Weights of a small GPT-style language model, trained from scratch on English Wikipedia: a variant of Muon for these matrices, 574M tokens.
MLP neurons of a small language model. Each row is named by its layer, matrix (up: input weights) and neuron, and shows model dimensions 80-207. Each number is 200 + 20 x the weight over its row's rms, rounded and kept within 0 to 999.
After each neuron's rows, "fires on" lists the tokens most often at its 100 highest values on Wikipedia text that the model never trained on. A number after a token or word is its count.

L7.up497,200,186,197,176,193,232,176,179,200,183,212,215,192,208,174,216,214,189,212,206,220,192,198,199,225,185,200,214,232,147,187,212,199,210,213,224,193,181,220,209,191,172,204,191,206,217,196,199,160,192,196,208,222,211,218,207,240,220,207,235,204,178,212,210,199,165,209,220,202,203,200,193,227,201,172,191,216,189,246,180,205,179,222,218,207,203,197,187,181,222,180,231,188,207,191,188,197,212,211,257,187,168,151,200,180,215,209,176,205,180,227,202,192,177,200,185,163,151,186,184,227,234,179,220,196,201,201,197
fires on: " rail" 27, " Rail" 17, " line" 7, " car" 6, " Team" 5

L5.up838,196,234,214,200,170,207,202,206,189,192,202,193,159,215,175,202,233,219,220,225,197,165,232,172,172,193,210,213,218,207,226,241,194,235,242,218,194,179,219,245,189,169,223,172,195,220,228,251,192,211,202,202,201,173,201,219,204,174,153,191,206,172,215,195,214,198,163,218,193,209,211,222,207,195,202,193,164,215,191,219,228,233,226,176,193,189,181,196,190,209,186,207,206,188,214,175,215,227,192,202,186,210,179,220,201,197,227,182,224,200,219,179,223,197,190,158,160,224,193,215,214,178,231,219,157,226,191,170
fires on: "p" 24, "ang" 9, " us" 7, " Ind" 6, " Is" 6

L3.up257,181,177,212,215,169,182,220,201,216,181,200,206,150,206,190,210,210,201,208,212,188,185,204,166,204,175,209,230,185,196,200,221,160,182,193,199,171,203,178,150,209,153,182,212,210,159,199,210,199,199,169,199,203,184,204,182,227,206,187,204,208,234,199,205,194,171,184,195,197,214,188,211,247,219,183,223,175,188,199,206,207,178,217,174,203,216,165,199,193,202,198,205,186,211,160,200,199,215,207,206,178,220,181,163,207,204,192,197,232,209,206,198,264,176,194,198,213,177,242,212,193,191,208,202,203,153,186,184
fires on: "pl" 35, "ing" 21, "," 12, " del" 9, " of" 8, "al" 4

L3.up648,172,178,194,197,188,209,171,215,196,222,221,164,194,155,251,180,222,198,174,180,172,181,177,194,218,231,239,193,204,221,206,224,182,233,216,181,233,201,199,249,147,184,208,199,184,196,242,217,217,185,167,188,183,176,232,187,157,194,188,229,208,192,215,221,213,192,225,197,213,175,207,187,182,209,217,210,227,199,196,212,211,199,211,198,187,211,224,206,203,227,185,202,199,200,206,229,168,153,196,205,209,216,176,172,205,197,221,180,207,217,221,191,237,221,188,189,215,216,229,178,193,190,183,200,218,199,178,184
fires on: "qu" 19, "av" 11, "as" 8, " requ" 7, "ugg" 5

L5.up313,213,228,197,184,168,166,212,192,211,195,200,188,202,244,207,200,191,207,199,218,185,167,202,188,208,199,197,180,172,207,180,200,194,205,200,180,215,191,190,199,161,191,230,150,205,190,195,200,175,151,203,176,210,208,226,163,203,216,214,191,216,206,204,178,233,203,211,201,232,228,201,175,196,224,213,214,206,238,247,204,237,204,193,209,192,208,189,242,177,229,242,195,199,184,180,176,224,190,213,182,171,188,208,227,220,219,204,190,192,175,179,219,191,216,211,208,177,198,210,211,196,185,206,226,204,183,160,191
fires on: "," 57, "s," 8, "e," 6, "a," 5, "y," 5, "ed," 5

L7.up255,204,213,190,231,177,210,212,163,176,202,201,236,167,241,223,196,217,203,195,185,197,174,191,218,173,180,210,209,226,172,202,236,241,199,152,207,211,199,177,225,186,208,232,208,219,164,164,243,179,221,193,211,234,203,195,197,182,186,206,194,200,219,221,186,189,200,180,218,199,216,192,184,183,217,200,190,188,180,199,196,157,199,167,236,202,176,207,208,210,215,202,186,203,209,189,195,213,225,185,170,181,196,202,194,208,227,215,222,242,222,220,148,210,231,198,160,205,214,198,217,188,221,170,216,176,217,187,203
fires on: " to" 23, "ot" 14, "adio" 12, "ide" 5, " and" 4, " –" 4

L3.up561,199,215,216,190,202,216,191,191,222,192,170,221,179,186,184,199,179,182,222,225,192,239,205,222,209,181,217,190,223,222,212,204,202,192,182,232,178,227,198,221,235,189,227,230,193,171,181,198,202,226,242,174,213,138,196,199,204,214,209,228,204,184,218,152,182,199,220,204,186,211,213,225,208,193,163,266,194,188,198,201,192,175,193,215,202,162,196,160,189,173,187,205,167,181,144,179,196,223,193,201,194,202,205,192,235,207,168,179,203,181,226,180,214,206,224,172,190,211,180,224,219,223,193,203,195,189,175,218
fires on: "s" 16, " has" 12, "ap" 12, "'s" 6, " –" 5, "ot" 4

L7.up420,201,214,200,150,202,180,219,195,190,213,184,193,198,212,200,195,199,215,188,201,200,228,201,216,226,211,180,216,223,181,236,208,203,216,236,163,202,194,197,203,189,189,208,200,181,203,160,238,170,228,179,201,182,216,177,184,213,180,170,232,181,163,208,210,189,216,192,216,237,182,189,204,179,190,195,207,230,173,194,199,179,173,223,239,193,159,245,203,189,194,209,250,209,218,182,209,199,194,207,187,185,194,203,199,221,190,187,217,190,219,183,206,180,209,159,195,194,185,177,196,200,186,240,219,195,202,212,171
fires on: " S" 61, " is" 9, " of" 6, "or" 5

L7.up841,235,230,202,197,177,222,158,198,209,220,192,182,209,179,221,177,199,203,202,212,229,227,204,193,189,168,196,178,215,212,200,203,236,202,185,215,186,220,238,227,209,221,222,200,194,209,198,180,241,183,209,218,196,216,185,201,219,204,184,211,169,209,171,152,195,184,166,187,208,198,195,188,229,165,183,187,192,187,197,216,205,198,193,184,212,215,183,166,231,236,197,196,224,197,205,204,196,171,213,199,194,192,178,207,237,205,245,190,190,169,229,200,185,231,184,191,188,193,173,237,158,178,175,205,169,183,202,193
fires on: "-" 37, "o" 5, " E" 4, " Ch" 4, " e" 4

L3.up221,200,199,190,218,235,207,205,205,150,189,188,182,206,206,201,206,216,217,221,178,213,206,202,195,178,202,222,255,216,180,177,219,188,222,178,201,213,232,205,208,182,189,198,163,196,160,225,244,207,192,191,216,193,216,144,171,218,210,208,178,182,188,165,215,216,178,215,182,188,181,171,208,165,230,179,199,236,188,192,231,188,217,226,222,227,220,199,173,213,207,246,194,180,229,194,231,213,225,207,223,189,195,216,153,200,221,198,174,202,199,215,209,167,169,227,179,226,174,203,201,214,140,215,234,186,207,196,212
fires on: " \"" 55, " sett" 15, "rit" 6, " writ" 5, " com" 5, " trad" 4

L5.up110,215,231,212,180,211,231,195,205,196,182,196,195,242,176,211,178,197,209,175,221,153,216,184,190,192,202,179,196,248,191,182,190,181,200,207,193,215,235,210,180,166,191,201,207,219,196,220,226,232,224,214,173,208,158,209,200,212,215,210,216,169,203,205,182,214,196,209,217,193,181,196,209,242,217,211,201,218,225,198,198,183,207,241,170,194,209,208,184,183,202,208,230,211,154,176,202,190,230,225,202,178,214,154,189,177,230,183,242,224,212,207,229,180,208,211,206,191,157,168,216,215,183,208,224,190,170,177,216
fires on: " T" 90, " t" 9

L3.up248,208,208,204,229,176,201,206,231,178,198,210,204,184,172,183,230,188,240,199,208,195,173,235,203,191,187,200,250,190,211,158,191,162,200,200,214,159,193,202,173,201,219,195,215,185,178,186,203,220,179,205,208,198,188,207,180,211,213,220,230,231,197,173,197,219,214,201,195,249,182,212,208,179,204,181,237,171,189,180,187,212,221,207,189,198,192,255,198,226,169,234,188,194,204,207,211,209,213,205,207,163,191,183,168,174,228,184,235,193,203,220,222,214,224,192,195,205,195,174,231,214,190,218,190,214,206,209,206
fires on: "w" 15, "–" 12, "i-" 11, "ro" 11, "-1" 6, "ight" 5

L5.up455,209,198,189,211,209,197,168,232,195,197,215,193,191,135,186,165,233,177,193,190,184,155,236,171,235,176,195,252,170,193,189,189,184,192,187,149,201,207,207,203,184,217,195,183,212,222,198,197,203,187,206,212,223,207,189,187,173,203,215,212,196,206,222,219,212,229,185,192,195,188,184,204,236,190,209,208,193,185,194,163,167,205,202,207,204,206,226,166,185,228,179,209,200,223,205,197,195,209,209,169,177,202,193,158,197,201,198,191,179,218,242,196,191,239,212,246,215,219,227,253,176,219,209,206,206,207,206,201
fires on: " Sh" 28, " sh" 22, " St" 9, "t" 8, "on" 6, "os" 5

L5.up159,236,202,222,205,204,212,230,216,198,190,215,216,227,225,170,207,212,196,215,165,200,195,220,202,194,188,201,162,189,196,169,201,172,203,216,176,197,198,203,199,196,188,193,203,208,159,201,261,163,198,230,202,191,223,240,194,227,211,170,206,166,231,159,195,199,209,178,237,219,204,202,193,199,187,204,217,219,176,213,192,186,222,198,180,234,232,195,185,202,195,207,204,189,200,181,201,223,194,199,208,175,195,199,185,222,195,207,167,213,185,209,207,218,200,209,184,203,199,181,198,224,168,207,201,167,185,218,200
fires on: "ro" 16, " an" 13, " p" 10, " De" 9, " de" 9, ":" 7

L3.up546,207,206,223,218,198,199,228,225,204,221,209,195,191,204,220,190,187,240,204,216,150,180,210,190,172,193,201,197,208,169,195,256,166,213,206,209,202,172,205,237,184,187,218,191,193,193,215,201,238,184,217,171,183,202,218,224,166,212,187,201,199,222,199,198,226,193,184,173,221,195,186,203,220,197,180,199,192,202,200,190,199,234,188,183,193,206,194,190,212,215,208,184,169,185,213,197,186,191,195,177,206,188,184,135,195,224,184,182,208,195,206,195,206,243,172,158,209,215,158,167,205,206,215,216,200,237,164,215
fires on: "ou" 21, "us" 14, " Is" 11, "uc" 10, "ang" 9

L7.up159,196,183,159,220,202,198,215,201,207,204,218,208,211,212,180,198,235,193,200,203,238,205,231,147,180,201,200,206,180,218,176,217,183,192,206,177,209,211,204,187,195,161,160,223,217,189,231,208,183,188,212,204,200,234,197,201,247,212,202,198,226,210,181,187,179,176,159,172,210,214,183,214,177,203,177,182,219,213,195,206,170,214,226,198,224,229,234,182,189,192,162,225,215,195,230,174,200,186,177,179,186,188,177,182,239,189,186,217,156,198,166,163,212,208,210,160,211,241,191,194,203,185,167,204,190,218,213,172
fires on: " p" 39, " P" 32, "oc" 4

L7.up264,181,234,199,170,236,201,200,233,190,207,205,225,238,198,223,179,219,178,203,223,244,196,191,182,196,174,181,186,191,184,232,239,204,201,192,217,185,187,181,221,218,181,196,173,227,248,203,225,231,241,162,194,226,165,163,204,215,200,207,224,182,180,172,179,188,186,226,212,245,186,198,211,208,193,204,209,214,186,195,192,183,190,237,203,163,205,205,221,196,229,224,237,221,197,201,225,179,194,164,207,180,195,203,172,227,171,162,214,186,218,196,201,201,207,212,196,209,224,178,198,185,186,183,217,198,207,165,185
fires on: "or" 14, " ext" 11, " cent" 9, "us" 6, "att" 6, " ter" 5

L7.up269,200,190,234,200,220,179,217,207,196,222,200,190,204,206,222,181,179,230,211,240,183,177,196,202,154,198,203,204,189,236,222,219,211,224,227,216,204,211,188,171,218,162,167,197,214,210,199,212,190,196,155,191,220,198,199,200,166,214,202,191,204,163,229,197,206,175,200,172,189,210,166,186,224,172,184,234,235,186,231,198,242,209,184,204,206,200,202,169,191,205,185,214,168,213,206,193,206,196,209,190,211,211,188,191,191,170,192,240,179,207,212,222,204,190,194,188,174,220,243,194,212,186,180,201,172,198,191,208
fires on: " |" 21, " as" 19, ":" 16, "um" 9, "." 6

L3.up104,225,218,218,159,201,206,219,198,190,199,191,216,201,201,234,205,181,211,182,206,191,206,170,211,208,197,196,203,221,195,188,195,198,184,180,186,219,220,190,196,187,210,203,211,211,180,227,213,206,219,174,231,199,202,198,177,162,239,203,171,190,211,232,170,154,200,169,189,175,176,183,189,199,223,169,213,186,186,156,183,195,227,163,190,233,176,205,180,237,212,175,200,204,155,178,251,218,232,197,189,223,204,214,222,197,206,202,196,195,162,188,182,192,174,207,202,198,185,177,231,190,165,202,198,221,205,194,230
fires on: " de" 39, "==" 37, " Year" 11, " dep" 4

L3.up416,215,181,216,233,189,192,184,208,181,191,198,224,214,191,192,197,199,206,175,224,204,191,200,187,212,175,209,219,222,209,211,161,199,169,191,191,200,215,204,164,205,226,195,215,213,183,182,215,206,219,174,196,223,197,196,207,213,216,185,221,197,218,221,221,191,186,216,194,207,195,190,187,202,196,192,224,179,207,196,216,190,185,184,210,229,189,166,211,207,211,194,240,196,182,188,200,202,201,191,238,186,180,185,195,204,182,195,214,205,233,228,187,197,204,152,201,225,200,191,166,206,183,148,201,201,212,193,168
fires on: "." 46, " ft" 7, " 6" 5, " 5" 4, " in" 4

L3.up625,193,214,175,201,199,181,187,219,229,178,210,205,139,252,174,198,226,187,198,190,207,206,145,232,224,173,207,181,207,187,197,181,168,247,206,199,226,177,205,214,199,212,187,186,235,169,169,205,203,187,190,208,207,238,190,222,185,182,222,196,160,184,207,208,241,201,208,241,168,219,200,223,188,222,213,233,205,205,227,171,191,208,226,216,184,213,193,200,170,250,198,210,215,190,209,207,195,209,190,197,230,165,215,213,182,204,217,191,188,216,201,206,205,190,195,197,192,207,216,214,181,189,208,222,200,228,236,190
fires on: " at" 31, "et" 13, " dec" 8, "ok" 7, "o" 5

L5.up786,199,201,165,217,236,202,166,227,197,199,190,155,203,173,180,196,193,194,220,195,213,190,172,152,204,198,191,199,201,217,176,222,222,173,207,178,200,172,184,185,191,198,237,206,194,198,213,216,175,190,209,209,220,206,214,211,197,207,211,188,190,194,226,235,203,193,217,230,177,212,186,191,231,200,216,197,209,224,172,197,224,201,197,219,211,211,222,216,171,217,177,198,179,183,206,191,229,194,196,242,251,199,186,199,162,230,195,185,243,197,226,214,170,209,176,212,198,190,207,224,188,187,182,189,202,226,201,170
fires on: "7" 24, "6" 12, "5" 11, "4" 10, "2" 6, "8" 5

L3.up560,205,224,204,182,202,178,228,223,168,188,218,186,196,209,175,207,202,191,181,204,205,194,189,204,165,202,222,212,198,215,205,188,189,167,230,220,203,216,178,177,212,163,213,192,175,198,219,201,179,206,203,215,219,200,204,204,217,166,239,182,206,225,230,213,198,199,208,209,214,221,206,238,203,215,197,205,208,199,215,203,177,162,237,222,191,175,225,221,220,209,182,226,190,176,190,165,180,220,210,204,221,195,181,189,178,156,197,222,210,175,192,200,203,172,202,174,176,174,187,227,202,194,200,224,171,191,186,195
fires on: "all" 27, " Bar" 14, " Cap" 9, "ann" 8, "tain" 7, "ar" 6

L7.up570,178,136,209,223,173,215,219,178,234,208,227,184,166,258,199,183,209,219,202,239,191,184,191,199,202,226,196,204,182,212,178,201,170,189,171,202,216,221,191,206,202,198,187,200,195,179,195,194,249,170,214,189,205,180,207,192,239,204,203,204,195,201,236,196,200,224,187,151,167,196,194,230,210,181,187,243,178,215,175,191,208,206,218,224,237,173,216,176,215,190,232,212,221,182,175,174,192,235,227,201,200,164,168,188,196,218,224,212,204,189,217,185,225,215,203,186,213,203,219,207,184,217,176,203,173,201,211,160
fires on: " f" 36, " b" 12, " sp" 7, " th" 4, "ym" 4, " m" 4

L5.up628,161,188,210,191,196,212,182,210,173,185,220,196,258,190,187,200,170,174,217,197,180,130,220,194,223,216,219,198,186,165,177,196,164,193,194,173,155,209,205,220,190,178,186,218,213,216,161,213,210,180,207,194,189,199,194,190,210,202,228,231,186,195,194,234,203,204,212,218,177,198,172,221,203,172,236,213,197,212,214,189,216,190,187,192,186,211,218,221,198,187,191,162,200,187,190,195,214,201,223,214,210,189,187,212,205,207,207,206,235,198,201,212,181,184,196,195,199,211,208,186,195,219,192,209,190,214,214,209
fires on: " up" 23, "ight" 15, " main" 10, " a" 8, " back" 8, "ig" 5

L3.up491,236,185,195,213,227,194,189,212,210,176,198,178,194,216,198,192,220,211,212,209,195,214,253,235,183,176,209,187,189,194,181,215,209,156,202,179,223,206,184,204,197,153,189,191,197,185,218,231,247,174,193,174,207,180,217,203,194,182,221,216,205,194,177,206,185,219,221,212,185,158,204,187,201,201,207,152,187,194,208,192,194,210,230,213,225,209,218,199,209,197,197,189,208,220,206,217,169,222,222,232,194,169,186,253,200,207,199,189,212,217,204,209,187,192,205,192,196,161,214,216,230,167,217,221,207,228,224,187
fires on: " Ch" 48, "ch" 12, " k" 11, "Ch" 6, "G" 4, "um" 4

L5.up305,240,189,201,191,195,192,257,201,212,204,179,196,208,191,188,210,177,178,223,224,215,166,235,201,217,211,178,193,215,230,176,206,191,221,184,179,246,196,199,200,205,147,229,215,166,251,237,179,186,205,186,163,204,228,215,203,188,192,224,183,192,213,199,212,223,197,196,239,240,191,216,157,196,176,201,164,197,208,186,224,207,184,204,210,211,199,182,232,217,185,185,171,191,203,227,172,198,185,210,193,194,201,185,237,176,214,216,221,146,213,193,235,231,210,216,225,186,212,195,185,198,186,212,181,171,179,221,238
fires on: " he" 14, " un" 12, " pro" 11, "ed" 7, "ign" 5, "in" 5

L3.up35,206,223,196,250,229,216,203,224,229,212,160,202,170,231,203,193,225,192,210,202,202,196,214,213,183,185,207,169,216,193,202,232,184,175,212,163,225,206,171,206,232,189,173,192,179,183,208,216,208,175,227,195,179,197,197,202,198,204,226,204,209,171,221,196,192,194,209,171,206,202,193,183,222,204,184,188,221,234,181,200,220,184,172,201,191,194,191,204,190,211,214,212,225,201,202,201,138,216,196,214,226,173,180,241,223,224,189,202,189,181,240,183,185,207,198,212,191,168,157,178,193,183,208,214,186,200,188,193
fires on: " Ch" 30, "ch" 18, "c" 12, " fac" 9, "ph" 8

L3.up644,214,200,201,200,196,205,205,242,182,213,229,205,203,185,206,188,177,204,200,225,204,163,212,193,214,192,193,155,190,239,218,202,236,201,202,216,206,178,198,191,227,213,195,174,214,181,206,202,190,201,201,186,193,206,198,158,205,195,167,222,176,217,190,184,234,215,175,193,231,218,189,203,209,184,206,197,244,211,183,180,191,209,183,228,190,189,181,235,181,164,199,225,172,186,182,211,204,235,202,201,198,218,228,193,238,204,151,235,156,181,198,177,198,183,237,218,138,200,185,225,200,223,169,216,173,184,193,223
fires on: " and" 41, ":" 13, "-" 8

L5.up370,187,208,224,206,212,211,217,200,160,190,195,194,259,198,210,186,209,217,199,201,158,193,210,201,202,196,178,228,189,223,185,216,201,214,197,208,204,191,181,230,177,206,205,182,212,199,213,186,223,188,231,225,175,196,224,190,201,203,194,205,233,190,179,201,206,184,197,198,202,234,172,198,186,216,177,219,187,225,193,192,230,228,200,231,193,217,189,221,196,201,216,161,187,201,196,201,211,230,193,174,210,149,220,199,172,173,208,178,196,198,164,194,207,243,198,216,201,202,181,221,204,197,213,213,175,182,158,229
fires on: "d" 32, "id" 8, "-" 7, ":" 6, "ography==" 5

L5.up389,217,196,192,229,220,216,199,222,139,199,208,213,232,210,213,227,187,249,188,214,223,166,225,171,167,202,178,187,197,204,199,213,190,172,209,208,212,181,190,174,209,164,221,217,195,168,191,212,190,198,191,221,203,202,222,200,215,207,217,211,201,184,224,206,212,203,194,161,255,232,175,194,201,191,190,205,162,229,204,208,222,181,176,215,191,222,216,203,199,185,201,202,197,185,194,190,196,212,234,229,229,203,224,162,205,204,156,215,191,207,201,206,203,163,206,185,198,202,183,206,203,175,201,231,193,178,240,176
fires on: "==" 24, "-" 15, " there" 6, " book" 6

L5.up32,176,197,217,222,233,188,177,179,188,228,211,211,189,199,200,208,232,203,196,212,179,171,203,164,223,197,184,224,195,205,189,213,186,237,188,222,182,191,223,165,205,251,220,185,230,165,176,211,196,189,200,202,183,181,251,192,207,225,202,162,215,208,206,237,219,201,176,241,181,219,196,174,209,206,185,209,207,202,186,198,194,175,185,212,194,215,231,245,179,195,199,177,188,184,233,224,228,233,220,204,208,192,202,230,194,231,191,215,209,196,216,182,200,212,195,170,184,215,208,252,196,207,217,216,176,223,183,185
fires on: "ad" 31, " d" 24, "d" 9, "D" 8, "id" 4

L3.up477,195,170,168,199,217,212,169,189,220,192,204,231,216,195,210,169,205,200,212,227,193,204,239,208,219,216,235,210,194,164,171,179,178,157,194,190,181,182,184,200,215,193,213,187,190,167,182,191,179,198,192,182,200,200,233,190,213,224,186,210,209,219,211,236,215,186,162,168,201,230,212,221,168,174,184,233,209,201,195,199,209,217,267,220,197,187,194,222,232,203,192,201,179,200,171,173,188,190,217,209,175,211,223,180,167,170,222,215,178,221,170,200,202,202,182,161,171,183,193,181,200,172,199,183,196,181,236,225
fires on: " Ab" 14, " ab" 13, " al" 13, " Y" 12, "iz" 7, "y" 7

L3.up339,212,161,165,228,178,172,198,164,156,171,183,181,202,227,175,209,197,213,182,220,196,184,188,195,211,226,186,187,203,217,176,143,238,225,175,198,218,245,192,219,222,195,175,230,158,208,223,188,207,185,183,182,199,204,202,209,168,215,180,207,182,203,207,233,224,216,218,216,236,210,205,202,162,194,186,212,225,185,167,222,216,192,212,185,216,256,174,181,220,243,227,195,215,189,192,232,214,182,197,192,196,199,191,203,195,230,206,203,195,202,221,185,235,188,216,228,240,198,182,229,206,185,198,211,219,235,182,182
fires on: " de" 34, " of" 11, "ric" 10, "um" 8, "pp" 5

L7.up111,177,201,190,218,223,183,225,200,164,215,176,202,222,209,206,211,184,209,185,233,203,230,206,232,205,177,217,202,194,178,180,216,187,203,202,163,216,184,191,185,201,169,203,163,205,199,205,226,217,201,192,210,232,235,186,212,215,224,203,189,182,197,198,206,196,203,173,169,217,156,176,210,202,199,219,229,237,194,182,222,215,225,212,192,219,210,207,209,182,194,237,217,201,179,212,246,182,217,219,175,213,217,238,192,194,201,143,237,213,206,180,173,230,172,197,203,194,207,166,180,172,161,201,213,166,165,203,208
fires on: "\n" 30, "==" 12, "===" 11, " re" 5, "." 5

L3.up364,213,213,242,224,224,208,219,199,198,181,193,202,215,157,201,189,147,174,215,196,207,188,213,234,191,194,209,184,202,180,169,180,203,189,161,209,197,240,185,211,252,209,225,196,210,180,183,236,213,176,213,204,209,228,173,188,187,216,241,187,182,176,198,183,191,220,201,198,193,209,188,157,201,216,196,233,188,197,191,208,194,223,219,179,217,235,184,211,217,191,209,178,186,236,189,214,224,194,235,165,185,191,195,211,206,229,197,203,195,180,223,192,172,184,185,236,206,188,244,199,197,192,220,202,167,173,182,211
fires on: " w" 18, " it" 13, " up" 7, " appear" 7, " he" 7, " re" 5

L5.up879,202,145,215,214,173,179,167,209,183,184,217,222,196,181,195,198,179,183,208,209,195,173,189,218,207,226,211,195,192,187,184,214,203,218,157,211,158,195,219,173,211,211,224,206,174,193,217,199,213,220,174,219,150,199,182,246,187,256,160,210,236,185,250,208,192,180,249,185,197,184,213,198,213,214,189,181,195,180,157,191,170,197,196,203,216,171,169,188,191,191,188,215,214,226,157,198,197,194,211,227,203,171,179,220,212,216,184,209,224,224,216,193,177,218,253,203,195,206,170,157,178,193,196,177,185,173,192,180
fires on: "as" 24, " manag" 19, "ass" 9, "s" 9, "ient" 6

L5.up813,193,232,186,212,220,210,170,212,180,212,186,157,196,183,183,202,173,168,231,219,195,189,197,210,220,181,178,223,195,174,208,192,205,211,183,191,199,188,213,201,198,170,207,195,231,187,228,196,209,199,210,211,178,209,201,217,172,206,221,231,180,220,210,186,174,196,178,196,199,212,196,171,205,233,251,214,208,205,195,225,166,206,239,212,196,206,183,200,222,212,199,171,199,183,181,205,190,234,251,237,189,187,177,250,221,178,203,225,210,225,219,210,238,190,211,222,226,177,193,216,210,161,250,203,172,185,213,235
fires on: " T" 51, "-" 20, "i-" 8, "i" 7, " \"" 5, "ian" 4

L3.up298,238,214,209,168,215,236,218,172,183,206,182,148,192,211,174,178,194,216,180,223,204,170,211,181,178,192,192,191,228,218,221,219,224,232,196,188,216,224,181,221,219,230,215,194,199,200,219,205,171,200,182,224,199,184,161,175,164,223,214,179,205,205,186,194,208,197,188,222,195,200,179,177,187,192,209,191,239,205,180,222,207,252,203,193,216,189,187,218,200,186,186,189,189,203,203,185,194,234,209,237,207,197,191,181,176,201,151,241,210,207,208,183,219,198,198,129,194,232,172,208,156,206,173,201,187,214,226,208
fires on: " in" 16, " de" 12, " s" 9, "p" 8, "qu" 6

L7.up739,178,182,184,196,192,216,219,207,221,189,194,191,236,226,173,219,191,229,213,191,210,186,213,172,177,191,182,221,210,172,160,212,199,224,206,203,193,225,184,200,177,186,197,155,215,194,186,208,197,198,214,219,197,218,206,171,200,196,222,240,220,181,251,209,206,179,210,204,215,184,190,185,197,211,182,195,240,203,226,213,186,199,210,190,192,191,207,187,186,197,230,222,209,212,200,221,182,198,184,179,201,183,208,210,213,189,214,161,173,227,194,184,214,193,224,165,175,216,200,218,216,206,234,230,162,199,200,208
fires on: " the" 33, "g" 10, " reg" 5, "oc" 5

L5.up583,196,187,230,197,214,189,205,173,229,199,202,195,194,194,222,224,177,201,211,204,178,214,197,228,187,179,202,160,227,163,200,203,190,201,202,151,209,207,183,207,185,199,212,249,185,204,209,201,196,189,211,151,215,229,202,202,190,184,197,174,192,198,137,226,165,174,211,192,204,160,183,246,200,249,215,186,200,213,202,207,191,198,196,189,227,205,172,180,182,212,214,196,218,200,188,200,226,182,206,208,161,227,155,201,199,196,224,167,224,210,213,201,162,204,194,206,187,196,195,214,210,197,205,177,191,182,185,234
fires on: " with" 35, "ised" 7, "ing" 6, "te" 5, "ated" 4, "ed" 4

L3.up892,222,174,223,198,219,179,253,187,206,202,201,175,228,210,173,204,157,203,199,183,224,188,210,171,188,219,175,193,222,207,213,224,218,195,196,206,194,216,192,177,206,147,202,247,194,203,195,211,211,237,185,209,159,172,221,220,196,206,169,200,168,226,190,204,219,199,205,211,203,193,220,177,186,212,218,200,228,198,166,189,200,164,207,206,182,196,166,203,219,217,185,197,194,203,248,198,217,204,222,224,219,186,182,182,232,224,233,192,182,208,186,181,179,197,208,191,212,199,216,206,176,181,186,230,177,222,215,154
fires on: "A" 27, "US" 7, "ly" 6, "ary" 5, "ian" 5

L5.up657,194,199,194,214,173,214,204,210,209,193,186,224,206,184,196,165,194,192,195,249,210,182,234,184,195,219,173,196,197,193,212,207,176,178,202,216,213,205,170,229,194,178,200,244,207,183,243,209,192,181,170,188,204,178,196,187,208,227,193,199,228,186,215,213,209,230,177,215,196,189,181,246,224,212,207,215,210,242,200,159,227,202,166,204,213,144,189,197,195,184,200,178,200,198,230,188,187,224,219,188,213,206,191,179,162,203,212,211,209,198,245,177,231,191,182,173,214,232,185,191,210,185,234,208,182,170,202,198
fires on: "ing" 33, "al" 17, "er" 13, "ous" 8, "ed" 5

L3.up750,213,177,183,214,198,202,222,208,172,240,170,216,211,195,178,207,208,160,188,230,210,181,208,192,181,172,175,148,222,189,209,170,181,211,234,235,177,225,173,195,193,183,193,219,225,178,184,204,216,227,239,194,218,200,211,204,234,195,182,211,197,214,192,204,156,189,218,181,211,190,175,198,170,238,189,198,223,170,234,240,222,209,188,207,215,206,174,180,185,215,181,193,228,198,187,168,219,200,197,217,215,202,210,180,198,217,176,187,214,182,226,228,179,205,206,187,236,169,221,193,192,165,159,240,153,166,195,194
fires on: " dep" 17, " acc" 13, " dist" 8, " res" 8, " sp" 5

L3.up640,199,192,208,192,209,242,192,195,222,215,234,175,198,208,258,165,171,229,216,219,189,192,206,165,200,172,190,216,195,213,184,206,205,193,198,206,217,211,193,179,211,190,199,201,214,214,179,193,213,250,214,192,237,190,208,186,184,216,174,203,200,210,204,181,188,230,192,206,186,203,213,231,193,195,179,210,207,182,195,210,210,214,210,217,194,224,206,167,234,234,200,156,213,205,190,210,192,193,189,177,178,171,157,183,196,213,180,218,164,225,186,194,211,178,200,164,186,222,195,192,197,206,208,191,147,185,213,189
fires on: " He" 50, " E" 13, " le" 12, "He" 9, " e" 4

L3.up510,209,182,203,212,216,188,191,218,196,217,216,186,189,191,182,179,195,189,179,157,205,195,210,205,195,190,222,214,203,232,137,201,200,190,182,188,211,216,184,228,205,206,177,223,199,193,205,187,215,189,186,205,199,212,178,202,169,202,191,187,206,198,189,178,207,176,229,187,164,212,227,214,224,194,208,204,182,178,192,223,168,182,229,211,183,240,197,163,174,186,240,214,209,205,146,216,198,173,212,157,211,211,187,194,197,205,222,191,197,190,211,183,211,207,202,228,166,144,222,184,178,210,217,183,214,190,209,209
fires on: "201" 20, " form" 16, " (201" 8, "20" 7, " represent" 6, "–200" 6

L3.up178,168,226,167,217,193,173,192,170,214,183,208,181,175,214,207,155,199,187,199,193,211,196,186,168,204,174,221,208,234,196,184,253,185,192,172,173,219,205,196,181,146,209,194,204,226,199,195,230,205,207,203,212,198,187,187,231,185,206,202,153,172,183,187,214,173,177,227,193,159,218,208,234,186,204,180,180,222,226,202,175,218,201,198,222,199,182,197,183,197,221,207,169,209,226,199,201,195,193,176,216,213,185,225,233,221,224,203,230,184,200,199,229,199,189,206,205,179,180,192,187,207,204,177,200,175,233,209,148
fires on: "a" 79, "ile" 12